Part of a small language model's weights.
Size: width 768, 12 heads of 64, MLP 3072 SwiGLU, vocabulary 27811.
MLP neurons of a small language model. Each row is named by its layer, matrix (gate and up: input weights) and neuron, and shows model dimensions 32-127. Each number is 128 + 24 x the weight over its row's rms, rounded and kept within 0 to 255. Numbers have three digits each. A neuron's up and down rows have the sign that makes its largest values positive.
A block is one neuron, or neurons of one layer that tend to fire together. After each block is what it responds to, as a language model described it from the Wikipedia text at the highest values.

L5.gate143:108150115155118130099185110112113128122152103104116151174118153118074160159173107149084173098114106131136151115175128107128127050179106132149150098129148116142144128118133138137122141126100165157165098171102124055152123105099151122110104135148083159145097114128120107109115117156144112091
L5.up143:130128125146124097124127106129129115130149153114130151107141140139129121114083098105137132170103122119143086150166100085132147134182134114097127152154153111166124142157127135186127114142158152129064150116115135130130126142116153116109143121112098138134113106113108119084169113129124128135
L5.gate271:179160147156143112124098116102168119129128182155153133171145150152112149149112134128130143094131156101117102125143113108126097064117146130138147158159147122143097144165130129125110093172139155159102128129119112130118119142144124093071100106146119116125130151084162116108133107113087100098
L5.up271:136124101107124167104184144151149123100144110155103086124109114113158132119142194138086090160156154094118113159138118141135171110171082131152161098133113163095120125104157105150113101124121135116113116161107153108128114143082174120145141142120151110132147144105155097165136104095137149111
L5.gate906:137140087132127131121125165127101123092130119147133156139118142186110145170130149154106134111109132091121110117159119123117114169158159143132141084132111119170135123158152121137168158136129169128128107151129084123166166168131156159128097086156133148159152175139096115130106163155141122153
L5.up906:105130086101142141151100144071074135127103099140127124127068123151158167151116121153089176145084116075132125148142132128166090091138132142128139126121122148127113104110133133152139150083135097158156107093129114107173101111128117092128164132132139128099111126136127116131050148118080124110
L5.gate1022:135145145103119133161127161125108100099134117141099098169117145109080131159110178113124122135184132131131141114172115131143155051126104155089139103145131182110162115151134117156097110121157128168143116122105121049137112140067115114113079150145095158104069115094103122106115147150114134184
L5.up1022:126117080123151118135129135147099135118173148095150151132113136118116142150133127099103158134128130150116110123123162132168160100164163096159184172116136072073146148117107110157124129122089114165161103116175138137167134180118161078092133131137089152129155122142136072147140112133103089154
L5.gate1737:174131087133123160160116128159148107102161139162153112132147147127189112126162143095153120124126120110126128123100076146120118118146112147150123160140119147110135157128152144180126120153139160145121133126138125124103115182052131129144132120193098123157151095105127100122120111120116136094
L5.up1737:103148148121122090153114144131132136105161134131126128098127142134145174149126133132064145187118118134127128110106123158138144127097079126148151134136114121148120112157131142085133116118139169154101083102095109134155075156100163144141102106138155123112094153167130117082120096125123128140
L5.gate2113:127113107127103129125099122145176114094157141096092121108174114081137142138132131128152129122173174144144121117107100118140119130141110128153088135153155097146075125137146151150114142136145129129108109177105133121111133170099141119185128065143114117139120145140131126087141162121114123125
L5.up2113:098077083143154111129092137137151134131156114085108142070149108088203147168142098091084113107134158153119119115094144139111104129118073141117127128144136108141122152152090106130138131155119166157172100148131141100126118099132110122143109118150135111166159093113119141114081109097175108157
L5.gate2983:136149118138177122182127141148159151150104100127144145154134134152136098125171139157121122144119113151119122098173078126106137087119161090158154128123207132122120125125152133120148129124110165095127077124142084089157089145072142155141103128157075155104110127135101099095153141117131138168
L5.up2983:165129105152140074136128172105147134151147133149121098117137159141102131147119129129103175125104109128154143140149129123124145137102119165117165133111156097160102128114139119138125148146145107123134097132114104128148145120113121117115117108143086126135111044119099092153130128134125119140
L5.gate3002:176139107134138157116133163122120115136144107164102088098119153155107145182155146073118119101152128156157109093198139107139141132164116126103117150150174135167131147102172104143110086150150127135121083165117131134105162142067188112097147159175105143119143120126128124109109086080115165157
L5.up3002:148118148154137138087113099112112116107169141116142120104085172170146147126123114133115143146140132129158130121156158183133141104126118090094118150154077123135106089089124074124135106071123137119125115105120083110159102131082128149073122181112106113110127102122121155144119154155068179138
Responds to: Clause-subject nouns. Nouns, or final word pieces of nouns, that open a clause as its subject and precede the verb, mostly abstract or project nouns such as construction commenced, the project gained, the method combines.

L3.gate699:165162129176157156095144140096190150133151142128167121079145132102166135115129150123137153158105089162187145111109097141112107157153152104106146153139163124098156154127137097114121116102141167107150121110138155118149120130119114134115129137130109160121143137116129122129132138125122133134
L3.up699:170166119100163100142162075138114119117100110182137156123157114141134109169101103102127118153140093147085142110136111115146113092134132082107127101146145131111138108161121146131093125147103158123121079102101156115132111108123118102128104109128119162141143119138123123150150098117125112100
L3.gate2981:151137087114159171120114121146127142123135147107148123089136119145106163145127146113174150112139162104130140095173100145138115099134138122199162165127122148112105123178150123132165152152170148136146145123159131109156149158112136119122112115150110140068169138163116103165103190097138164128
L3.up2981:154146099158105118077131151091072124132163142140127127122107127112146121147127094109132131185184113110135145114153153125148158102149130077114130108114101101089131105130110118086130146150122172098105085121101180105118165123144135130122150101144139115100143106117118148141144157128118103116
Responds to: Process and activity nouns. Final pieces of abstract process or activity nouns (often suffixes like -ation, -ment), in both running text and section headings, e.g. excavation, construction, recruitment, Operations.

L5.gate343:126096153191116110151122136088140130151159146133091142149154137066161139131102115116082111089145162154106119133136093156134118141147093128080091126169180149114119148142152099098129135144148109123129152154171089113138126119121139130118122129149132125162110158134133127118103152121176117119
L5.up343:147124140121137121126087124115120113113147147147144156143141119144177129159100128061112120110141082108140160134110139121158107131120068154130138200138144160127154174101177148174135117141150133166147148146136130147143140153152108112145156168153140128139120131112082149093131151158162103104
L5.gate438:165137166146168139200147137143081127145104153127115140105142117049097097130127150142153093114128126136112107156145091148115142101100094131155165129157147158184121114100153112150156126135135124157124178108137132146124100118089134110134086155133149152124174166116131156127114129121138157127
L5.up438:140123127150136116152090121116143148121105109114140108122132134085153105103137129158136118149148164137171144104145126121159128135132121115121133093158141122134151100069140131151131123118115134120123141154152107127126122119124130154150103138137117125167120112159126170133096133134091122188
L5.gate613:139127163117136133180131128132084093100133150115172140116113102127098120173123149147095134121100098177095125076158136118144150080134126087118107129147114128157147135145156115172150142121128119125157112119159125122140146151134139131124064110167122142169127142174133114126117189139148112122
L5.up613:137162109136147166107110116096111116112120131137124131157126149133079128152117151144153129133173107146080119137129137146090118146150118135167093117116112186141124105131105150146166111174132121144127117150125118162124158160145150161125116134157181105097111109131117147157114150099136144142
L5.gate1463:161121153117129151139153117097103082138136144131097138084134145117087118145142151124122144121135172150128146139151147159125128137186137102106137160109123178130135174119146142151166132119145106132125127120083098149139126136098118152133090114152107137171129136145086116145152139123148159140
L5.up1463:129172157151140151102119134106112165096156163142109147148152153119116139109136163130121172088109125109114149140149114094149161142153153149114161116137140161153110085110121149147129128118154130160157113181131127129165159133145159088161125132156102160122139122121113112149127147137148122111
L5.gate1912:168146133179115171168159146141104112157141113118086128154146110121117141133122145113140175120178129106062128087129124103130200136125100140167154103126179129130091112099136133135145112133164144141121132093132146094125087100083137143152089149161108160199099139093094088125112140126113130145
L5.up1912:137159081164120135086131123119104159091078167143113152138139123152119129120154126118103100102134145146130068133107116124120159106119130093097106138166127106104105137165119149115103134127132113151116158087117142137142113102122146120130128142130147124145085127129126107127130169090126136130
L5.gate2213:110073151138115150158086138126125128131189138119126149132156176128155090153162152159095131120123136152133155123147131149132180134129083131122114123111165123156131120106135166132122160144107147142149152138154132143179128133144145174161103138148151127152130143142124138129133148128091146101
L5.up2213:150074130167137104112129150108118103123110116085122099110123124107142119122140185138144129139152106112116116138119107118117171142145166134133112101167168190137105139120136099128110145160115136132130143134125143158131151130165089140110131124119128114116135124144112131103138171142143147119
L5.gate2520:134158176157147146150132140132139128133147135090139118173158127124157115082114151129120139167139150117126146126144094127109164145190107114130119113127164163160134132093146131151166135141185123112171154182176119148111174165120133155136098156171124152141125144097114164151134112111132112114
L5.up2520:107178127153131101091104130135136099111131113109112139116156106090091121134160097135132127120140128131112118121109152129155111108155104142155201123126130109129109110162160110101079126150121102127085098091114121127134134130167117143142150136088137144131137089140123129126118137133135136184
L5.gate2936:107126140165147122144123143128111102135144119095142096121132145109086114119139152109121100130138137129120140119162146144141129155151110134169164138139185152180138156154144165110149127112102122105122078112139117124114090155120157153136103144155167115126178147123110119130089160134118105181
L5.up2936:113191127114098066094127164143107156135156124131160124125135095153116087114130126097144142092141118192133091156143135097157140101171092153123092121107133167135136123123144142160153145150125123145157102182141108115131119119162138152132124121146159175121137122146106132131120143149139122124
Responds to: Role or title nouns. Final token of a role, occupation or title noun naming a person, often just before the name, such as commentator, keyboardist, Governor, producer.

L2.gate121:120143166147155147096090108159110136121133108110147101120133153145123124116148118137106113143165138168117119120182124134134138145146099093099133118122162134137142109148127137106121138125141132144130127156158121143118129151122103173135124162127153108142166149095075121140122114139171112133
L2.up121:083157158125092150119129134143137141108101124102144122122152115137084168145137137098123092152145142145145130092151138137087130121165177156171123117146131153189102160189121136120132164139103112089118113118144139126126141141121156122099141153140172133152134107138152143142105139151141158157
L2.gate1505:078150090124135120136126131190128120095157119132167124166107122141079131121172153112117118135151127115099118107174124091115141153187132147103131094113111121149148148137145097128154136150116121156108125137155116136117108139153163144155157161148136124113142180144164134158087096125165135163
L2.up1505:124159154110124129094118137131103104116121127096151114125146089143100126125146149116151125150134131137171148112108144122168162158154089119111140130120144080137182111115145126109102154101156127131113121189129161152148158130095148129139138106109127097152115121145107130167128154154163127119
L2.gate2724:127140142079164110100089140131106131121140103112159132092108150129148132113130130140083085137153157084133125137162104110102107139143139136158117140160148118161121124156141147121121134122134146113127155136160106104129160151114182155121120142134147137136137169137137125140137127123182133163
L2.up2724:115116156139133134109121109131157139155158130075142141126145156137147142114141119160094115147153155130125104103143132120121123184085155165139111150152153101131137113141128135138116145144123115101187178149148132146140136153107133152122135122129128129122141146116127167105162129110146092120
L2.gate3005:121163123094133124150124110171126122130133099123091119119147150131127154148091158128136122084082115173124135119120098095127164137113189132121121119162166128180128131193161127098145132149153161102121100136127108131122112130140113153157110115131152163151132097139104124099151154102159159139
L2.up3005:118142115116160108113131120118085131125122139120110128141134114099121163086128151166109116149149108122094149157151162167140197164117173120100154099159144143100128130126114125095117107129113109130165137132129084139104162103150115074121160142112163145138128101133112134132121110116141104127
Responds to: Role nouns before names. Person-role nouns and agent suffixes such as singer, manager, President, trainer or -er/-or, usually directly before a person's name.

L2.gate675:091157153131108107114097157116121159092159111115180096061151114094132137189127107141169137133132148102136111108133126146125160108156145113142138113128115089088119140125141124100124137101145132104144113136103155091126085144081104160118112126108132115092168127132111149103126146121088136117
L2.up675:143116126094146149130093131160138112113128140119124124122135120146123171180169123152132095132153125080111097131148131133105121102119158121107145140116141113160134137095146113142145111115127118124160114106114121131138155152113117105141159084146144107113137094108145088115125120109110136153
L2.gate820:098140113119131141147066133149114106108137109161159077080125129120113128155150126101169096128149125136107106109160097108065121097153136132157119090084139118138135175150114109129109148132156152135114133136149151132140117130159135084109106080117128148112123099116142117130117080105147152123
L2.up820:132090121124103115111092137133123095131108147087128164135089125100163154146155127097103116128136128067148116115122141127153148120111140127119146125092139117123070134110104079130124104126110138133120113151136161178121102129103110102105133118138129096125113124108121124119122207111101081162
L2.gate1250:090184119153161097132153179137117121104144160102126100082130107097109150143139139130149086123100142106129133127117110150113126053126159118136120146099158090137121188174124132135106115125149138120087140139102140117146120116087129103095107142132160118131161165138152145106127113130155110130
L2.up1250:167129089145123137164138130125118149158085144103120091139111134117083153155185132145110182102145162121096138140138136116137108119139116099141136124112132096111044104157106066112112096106091122118154109133076135097158157111148163124126109100125094120147109128137128089102169158154118141160
L2.gate2091:135162126114143103125141124147129142113123153133116091106113123092171109171093105110122113131106088111144189119112113166093114101105111108134115147170126092121133081122137130141099149123081156107104137130145154091139045129154093110146093135143134078153141190116137090156105122100124155107
L2.up2091:141099154113172168122079119122152113078131156154148071128169142138139127174121114125146109097166124144158124140139117103104090171162101150136123080160133138104095172153100142119138083130147113115098123134142109134108127119119171107134119078117135133166122134133117121119147126135109128112
Responds to: Event nouns after determiners. Nouns naming an event or process (or their final word piece), right after the, its, or a possessive, often following before/after: construction, death, crash, release.

L2.gate114:162135111129159109136125121138082116146097135111164148072151136138159117124154125093095133156112128097136105132117111127132121132083161097140107136126172124157134070127094104142159154125144166108181111101157107117125143150181120099174105125124124087154106140152083071116143135129130114097
L2.up114:139142129165134103141138124094103145108103149164120125120109076139150140118150134152170112157117175150161101142142145124130145098145157125118139124136155108153162147047096125120116129110091100111142180169137125141129100171142152098111113132126117102103137144115126143174081114121161106118
L2.gate897:147123175133131110143119111165126146100113153110165143140103169134124122127146127097123126127106117076115159109128129109104135137147159150134111144118100076111121133141083128151128141113128134131104131079134114103094110154119139117139140147131147122143143132112182124136171146061135125117
L2.up897:117107175123135124126099131084115165113098144114133165114152152129135144093143111104115125115138141080152092115142105102144091114075131169156123151188109104088128107165146135155158092149114104144169143118178166113119134156099102111126130146143143173150116100168107139112130134137135088112
L2.gate1179:131141149112132131139153080124125111135171108132165159145119101135186110119147112124085118110129124137099147121094088116130140149073160087109127122144129139155113088185163092143144150119126121153161105134126149153168144167121132155146174120146094131074173134143112152119171170192137116130
L2.up1179:129140111151177123135134158134130075132145141121089122098125066165140120162140137119166138100141138133095109118095127130139122115130110101131148121171107101175142093104109103124145158113127145121126104091110111131163100133109126152062106131146097180120105163108164138114099151101118134100
L2.gate1826:148124101109120121145156096146095104119103128154128173123138131145147113124146116174113109149110184098153123115132121162204120086106127106122138134099159131142140076115143127146160134120130105147122104121055148151123077133167128147146107138162130131122117110097090127120133172128132167121
L2.up1826:134129130143100120140116096128172130173125148083142141074174130134137084126136119115171170133144107120150174097111131172132136140147112136131127124142122084089157135141144134126122099131109122138132182143153112113155145135068127122150127153176142138126111115118125122115119175105111138102
Responds to: Inner name fragments. Second word-piece of a multi-token proper name, usually right after a capital initial like H, Y or S, mostly in tables and lists: H+am(ad), Hish+am, H+aw(kins), Y+am(hill).

L3.gate1931:138120124165193141152135139144143130146125170110170134124111126131137148117140156143135097151117149086142169095139164097144102152122090091167115121157118132076141133125161135127130140157118079126118126130153152148111137126085117084122096107141105128114110102150092120105114161117099134142
L3.up1931:162145133136111095123154098169125091106138116110156086099159103132107137108145152177115136147117149150131141110150139105131112114099087142138153160175124123122107156117121138114142148149151147102101112112119154124147107105125078148137118133130115094139106141116168100088113152116142111150
L3.gate2233:154133124158142141130168126162131143156133130162090141114112116116113109171132116176093118152118123113109128087125152112143102096131127097149129124120117169099097122132118132159118122096125100120108119134130100136120130131115094111140107168159081144117122150114138121124156145101129152138
L3.up2233:134096098090133112169119072160136110106085099080116196090117127128136142154130093104114168157113107115168129146116119130112104105110131153135154134077137119118084134093144130101114173140131134113113148104194101096109129098145143133128195113127113134119107122133136099121127116115079137137
Responds to: Existential "there" continuation. Fires on the verb and article after existential "there" (there is an, there was a, there's some), also articles and verbs after has/have/without.

L3.gate1101:159105130118121131120118103093165103138085111113166146126133098115129070155097133108142102145139138126167201126157118106092145163129143130145120092102170087141152158144120126139140114131166167107139206139184063114089141165148109134140103159153140160169192116142084095147147165115126156146
L3.up1101:112101108133126165103134150120131109131138103154106153161110143163131131106125128138112115145138120143101120107109142142102161123149117106098116139138165155096123108140190153101153115137071109119175165152147120128131127156138089155130121131123153156108125139120128151132118109185140115126
L3.gate1538:159130130144113101080127122112128139102149104136173193113153135143144132114118115134181119128174109181150142179155119129126151085162120149143113142126144196130129141123143137131163156116124119101131187135149127128120124141130107158135109126136200136147103105125094128144120133111100109132
L3.up1538:111086120128114066107151126137143066145165129140133152114136134128175148143132143107128123168110124145162144114142116125138108116097077124087104153093169139145133134128133149109126151150186134126061137143122155150129097136141116142124129081148097106133124130162138094126101180129146147160
Responds to: Leadership role titles. Nouns naming a post or position held by a person in biographies, often the final word-piece, such as coach, rector, commandant, president of the, board.

L5.gate84:113127132113168159134100145135166102102154181115128137142132133122111163130134156103114146110118169097105112115121157101142080108104126105113157138141071089140113128149125124095127096091174137164103115173100142097151129094102130109071109133131092115142142134106113158125132161095076169151
L5.up84:160130129159127166140125145134154064120130113132130142117120136137095150174151094164081149134147135141173134126146110136116111190108136148145182113145124169136100138148095123141090144120116130153107136152129133160099109144106105150092129061115124158129130128156090138096119125161126124056
L5.gate473:130115127201079124173128147133126169129102096069137128141102093120132129095133119160109112135149144146141131141162127096140154118175121139168145108157147096135118119134143150121115097100120131152148159159150101101088143160105102167151120149127165151104143125129057135126120120126132111142
L5.up473:123159131156121111132119132102111101178136125118109108165130121125123137115125153170140193148072175113123131108146132104161167106168132134140120130126116160097110160169129126173108152195120182164142108132119103112114113091104125129069138135140138179120125141132156122110148166136152118115
L5.gate2027:128142115152144128073111156098160114085114158150139167159145111135097143151117146115098140137181120117110123149113162089100146104136125140123118115135112117135155185124134124113137170131126120105098163143128125134123133104115143115104143130147114134154092175191180101121110161103117161066
L5.up2027:162150122109162111129141130146129142130154128140120129092122145123172120083126136073111110125092150147146144112136122123128121130127099148121114083112089109118127088110148135109097132098131146181104141155141107110117151109156112144142117102151088143129125120130061161097125149135131145124
L5.gate2052:151123147114180160162155126138164127163153137151093138147169120147114141148080129180071131115099171111137117119168131107081122075121156165147139090123136101175148132110158135145132144148104144147134156129113138116128131160119151097106111142149156151108134130105128099134122121147102174110
L5.up2052:165105091106128120106075139119143151110116121109123136096109120130162111090113128131157177110133100136190164140144117130163112111123149148107123090158116143151156104119139117101080091125135157151108152108183111142140153137173116097126138097112168141154132133155127131176133115130136145147
L5.gate2197:141115096111158133107117106150136092109132111117126158144145134168120139120128132147128099156154143136146132097170074137108149100102093108108133124162136090130156109152145130128129145127127127121112075129084142174116104120116161139143113131141094163161170109120137158127166148148134148136
L5.up2197:123141134145133152132100136102187100093093145091081140132148131166133114098107134108102117134100123134103129147189150110161120127125120097157117132144150073149138123151112124131083132130142094155144160117138133081109160119107149129125137139107129131090131108138176126133165154124136142090
L5.gate2367:125131081087142123136191081154155107121153091107101157185144116189098097115102097152153087115150150162148121122151124082142167120107159119119172116148148099168121083122191119127137151137117136133144115128140115146093100137082152147093150108151111149120150114108115137082138117124126117085
L5.up2367:137151123130151109138182115167101060120187135136093094163129113149069119100103137128151121141132097150128119127161110108146071135119102170107143144143171128135092143116160082117133108156136117106125100102098091119093136108077144134176131134135096120136133094111118141075136096150145117106
L5.gate2895:135114091144113116157134137171114105124133096124122141153099074103087149121136132121117117135124133178156138115128142062119103081144170154125128129127123110152127157144186132082131132111103167158185136147111148136108119139120158157138109097127109160146131120153110123149145113137142112091
L5.up2895:144133114144184089116150093140154097100099145126138146124098116124117157139118148135151127119116153137110101104130113117140133100126138167112129146158088114100144088108131111118137130139149092148088151132145131099147178121135134149135126147157087143167076134130146109128148118096148126168
L5.gate3023:130115134137140129136167128149112125097164191136134133182154141099097141143142078169078097088131180156122133131120131111159133084117131146121106111130160109161145103122126136155113108106161137135119129152122116097120125100079174166128105137120134163140185148126108131137143145132135147092
L5.up3023:135127121111136119135098082112136140125133128118145117115157117128145080123133151104147115104151151131125062134118125105132145133104168151165134123162174120129098143116104122136122108140148149127150105128107126161126124083144148088120116139168157134145139098132137105125133093110157125138
Responds to: Difficulty and evaluation words. Word pieces ending abstract nouns or adjectives of difficulty or judgment in narrative prose, e.g. problems, doubts, disappointing, hostility, challenges, convenient.

L3.gate396:154126157131126150123097128147144149101131144123103112141133115123122166124130144112089078155087151165118127120099107032168125138101138134091162119158138101117099131154135143133122158162125178157114172144113118116105104130108157122129101128120150110126083130122152167114132114107147136104
L3.up396:151144148129087124151076152135158090126173094131103112134146144138157147111135148129120138180100143112155145080121142124125143121134102117124131129123102113142098055163181158165112097152138154155122115155102152125105148082160137141127138130122139155161161102113129146123087147140132153110
L3.gate2083:166084134114107159166116116145135148157116118123111152111134138103173107142123099125111108100123165144151132118133109138114119141121136131098156160188133113153153130094119130110127148167123080121152134123125121129138118137129150069170110109133157161128113141095114133117109125089138172086
L3.up2083:136118142144114133120147085160137116116143144158110127148120083135177165132106123116098144166126125140144130118121098149151069112133151127100142077111123126162107139172127140158132138127147121149067084148161137100115087118101154135087121112121098054134158113120157160115119112110152126105
Responds to: Evaluative adjectives. Evaluative or quality adjectives, often comparative or superlative, such as better, best, good, hard, different, and word-final pieces like "ough" and "atory".

L2.gate632:114162116106132119160119123136137175148163138134160140167171134119168152093154147126122125105108122117122136097116120122100082127133144108103167171136100145139151161160115109123094073109127113160146131109121172104104137105111136100111148156109123116140116127160107107125167094098085136126
L2.up632:168094130143132158123117106134158166138180149104162103131127140139151111107154127155112181127101114146115104106110127117159102145096114151106135099107127190119141167140120140136133139126132131157082144103134187172120121097091158087167130142135123115148143123128157134181130129171136146165
L2.gate2511:167150138138170076218165107138198117141163137137107136160133130131108098162162120154091124130159144147120168136102103097088126079108146127152121135183109119183119156147124115153133158120164152103114086127120138124128143095058158145087154088120110142171179134124103146107135079092141154135
L2.up2511:116151119106142148115092114138140104126138137104126118099139109109153162088140128171105160084094151119139113109130131117132099128113095095110158141114105135141128148146128144123124090130108157139161081153171104109123170083145149118137119137149133190172159135138152144158087127140180134094
L2.gate2696:133137158136143132112122121144122150164134107164104202129161167134115093104147127132094097105184144131202092132142138140118108139127101107069120130096130122150149125116133112121098104115148082087151103105161160162139131099106156169106094118137148175127128170132103148169152145093129129109
L2.up2696:150105140120131128154172106161171129111117134129125128144162113123123136109141140129130143115129136164101120109134094129114083121103177105102046155094154145169122136157095126135128128110177117127182100115148135140138150103105152146138145137128115123180177155136106135100128122138126162140
L2.gate2935:132131114123135152150115121171144109128098150149134182158135137122093101141132178133123125131098139097116134106186150092137106160082150102115156084149113123130114135128138127171107138149147128131142126135150086127133065082086168105140146157121133165126122114087110159135159134135130127126
L2.up2935:148131128146111118125146165128161161089169107138118154090132126117100078128106115135143108132130134116099117128121128098166131113108161117147147149104114108154168108161152139121138147133168134081118154098089118147141133118135122133131104100136147155126099103123124142133094120084146092117
Responds to: Predicate adjectives after copula. Adjectives, often their final word piece, right after is/was or It is, such as possible, benef-icial, fear-ful, skept-ical; sometimes other mid-word fragments.

L5.gate957:091118126169086138152106119133137118111128122097153116139171139127141147127165121094117096135086161122126153111174137118088163122105106073115138075139176100092136148134133150115166121123139114150107117126099157128146156116092104146150121098124113119166116147120129167148119099080118097169
L5.up957:091158164144121112140106151135141082112146132095164120080134091170131158134112133129103140074079178170204113094123152131125149142126172140105109130144124121146143112128108124135144103167126127115100153126117137128134035134123131165152131110120099089127128137141149122046098172121121151150
L5.gate1082:110131136153126117094176117143146138108108168120135143131159111116148182132119132143090164119100154177146108117137161096118107136137115102113098142130151144107134134108150110148146154121108128128140110125161150130128087141082138152104115123167117141154123137118132144140094128100110114198
L5.up1082:097138111095091147132101097165130115142128156143140193151134122120063133148090104144153062124131111185118142123165179117103097117093129138142117115119093098143104138147123163124119106138133136154117160107137160139172105148090151075159139128159139160133141098136155159101123103131135142121
L5.gate1260:137158113153127132127144133133134101138103137078132116119143107091099143118167109118137143120128162133097102076162116093115068112150127114123157141139109105151116167093116126186151163144105095125151112131089150175119122085144132179108122135131075148095108119105123127138118165096154128164
L5.up1260:125147076101144090107129124114128068089126115130141122133132126131084178110097100136138141096126133150131100122191165099142168108135121119151100100138130144204142110144150133109117145117121148150106169144156099179135151092149120156174132134118125131135126103185144128093111147144120123127
L5.gate1290:145109148111143122121102116083119136125111115151128123181158108162123126142175170160123116153116128120109114128178135112154110136123162126081116112136191103111141110148115133116128154139144137126071114149118167124100099133123162110115091118111161146141131148135130120180111124167106111108
L5.up1290:162130133107076126138122143168137109155146160073149124107135105161120131128133127116105131150114123123172120109143133110132114158162151101103151156110146124138121116134125164163100184112129105141139123145166123121148091122115120095139144135146102179126140119121144101139110143171088137094
L5.gate1405:154138161100189137134148105174121153115106148128115149134167131100106155153130143139110093108140157121147162121093126103134117146150114146149125094145126137107138164139174127131171153105133102092127138150113152148091109168094154152121114120139133104141127132121164112146128085102154111100
L5.up1405:113163134131160169126162117123109156134162101123119185154063109155131092140136138136129148070167123139139160098113154113118085130140133101129109106121133126134141154120134090146118162106118129091114149132135178142134124147095178133152095129139141127131101110094132161118112104103118091127
L5.gate1602:120115154142105127153130142092142121104097136120162140110124106139111125134137115087141105110115109129175152105156114129114099158093155137124102084152111110171143133111158123148192135147121140095144109116119162130136113135117100134124124122157098153116210123122109081140102092136135130157
L5.up1602:136139157124147141129207110095107127133147142137098153124114144152146143118137110142139124123086090112168156136121077144111092194102129143152128153133127137151123102123145100144136117111075123129119162176103184139127118121146120142121126103156119098119106145126153103138142108143072185144
L5.gate2439:107139140131154090146115097132111135153116133116107145096149160130189113166124087112138105121128149144172128081142099095079134168089118131129112115088121098143107127128144120133158134147119099101117171147142131111109109116152136134157089123153169120130129126091154150156092136119150143131
L5.up2439:146121147131127117162115121125134105166108160154125112144116114168108118157119122148101103074094152115107111128096131137128114108114109143117123139133098102141111148133132159116168140128128152077128208120127093121106129115142132129132165076148121129120125108117123154148145102145074177153
L5.gate2909:143144117148128134174156122143106105158105099164100115100179127129111106137128136155137149114119176159131088091154119121090126100111099125087183169169117127083129116138128122159155146116135113105108071107084157120133099058102126094109135163146114158133124085124142102122132140115119124148
L5.up2909:097126120166104096107120114136152127111161118058143135175102092152116120091126110122116103132186131114154141146150130092129138146154121132140096101137136136138109134151142104121062137146113144134124148179115144137165146130147122136140126109115133121133111164154095128108129136137142120109
Responds to: Name pieces and collocations. Middle word pieces inside Japanese, Indian or Malay names in tables (Yosh-im-ura, Kobay-ash-i), plus predictable collocation words (gained attention, paved the way).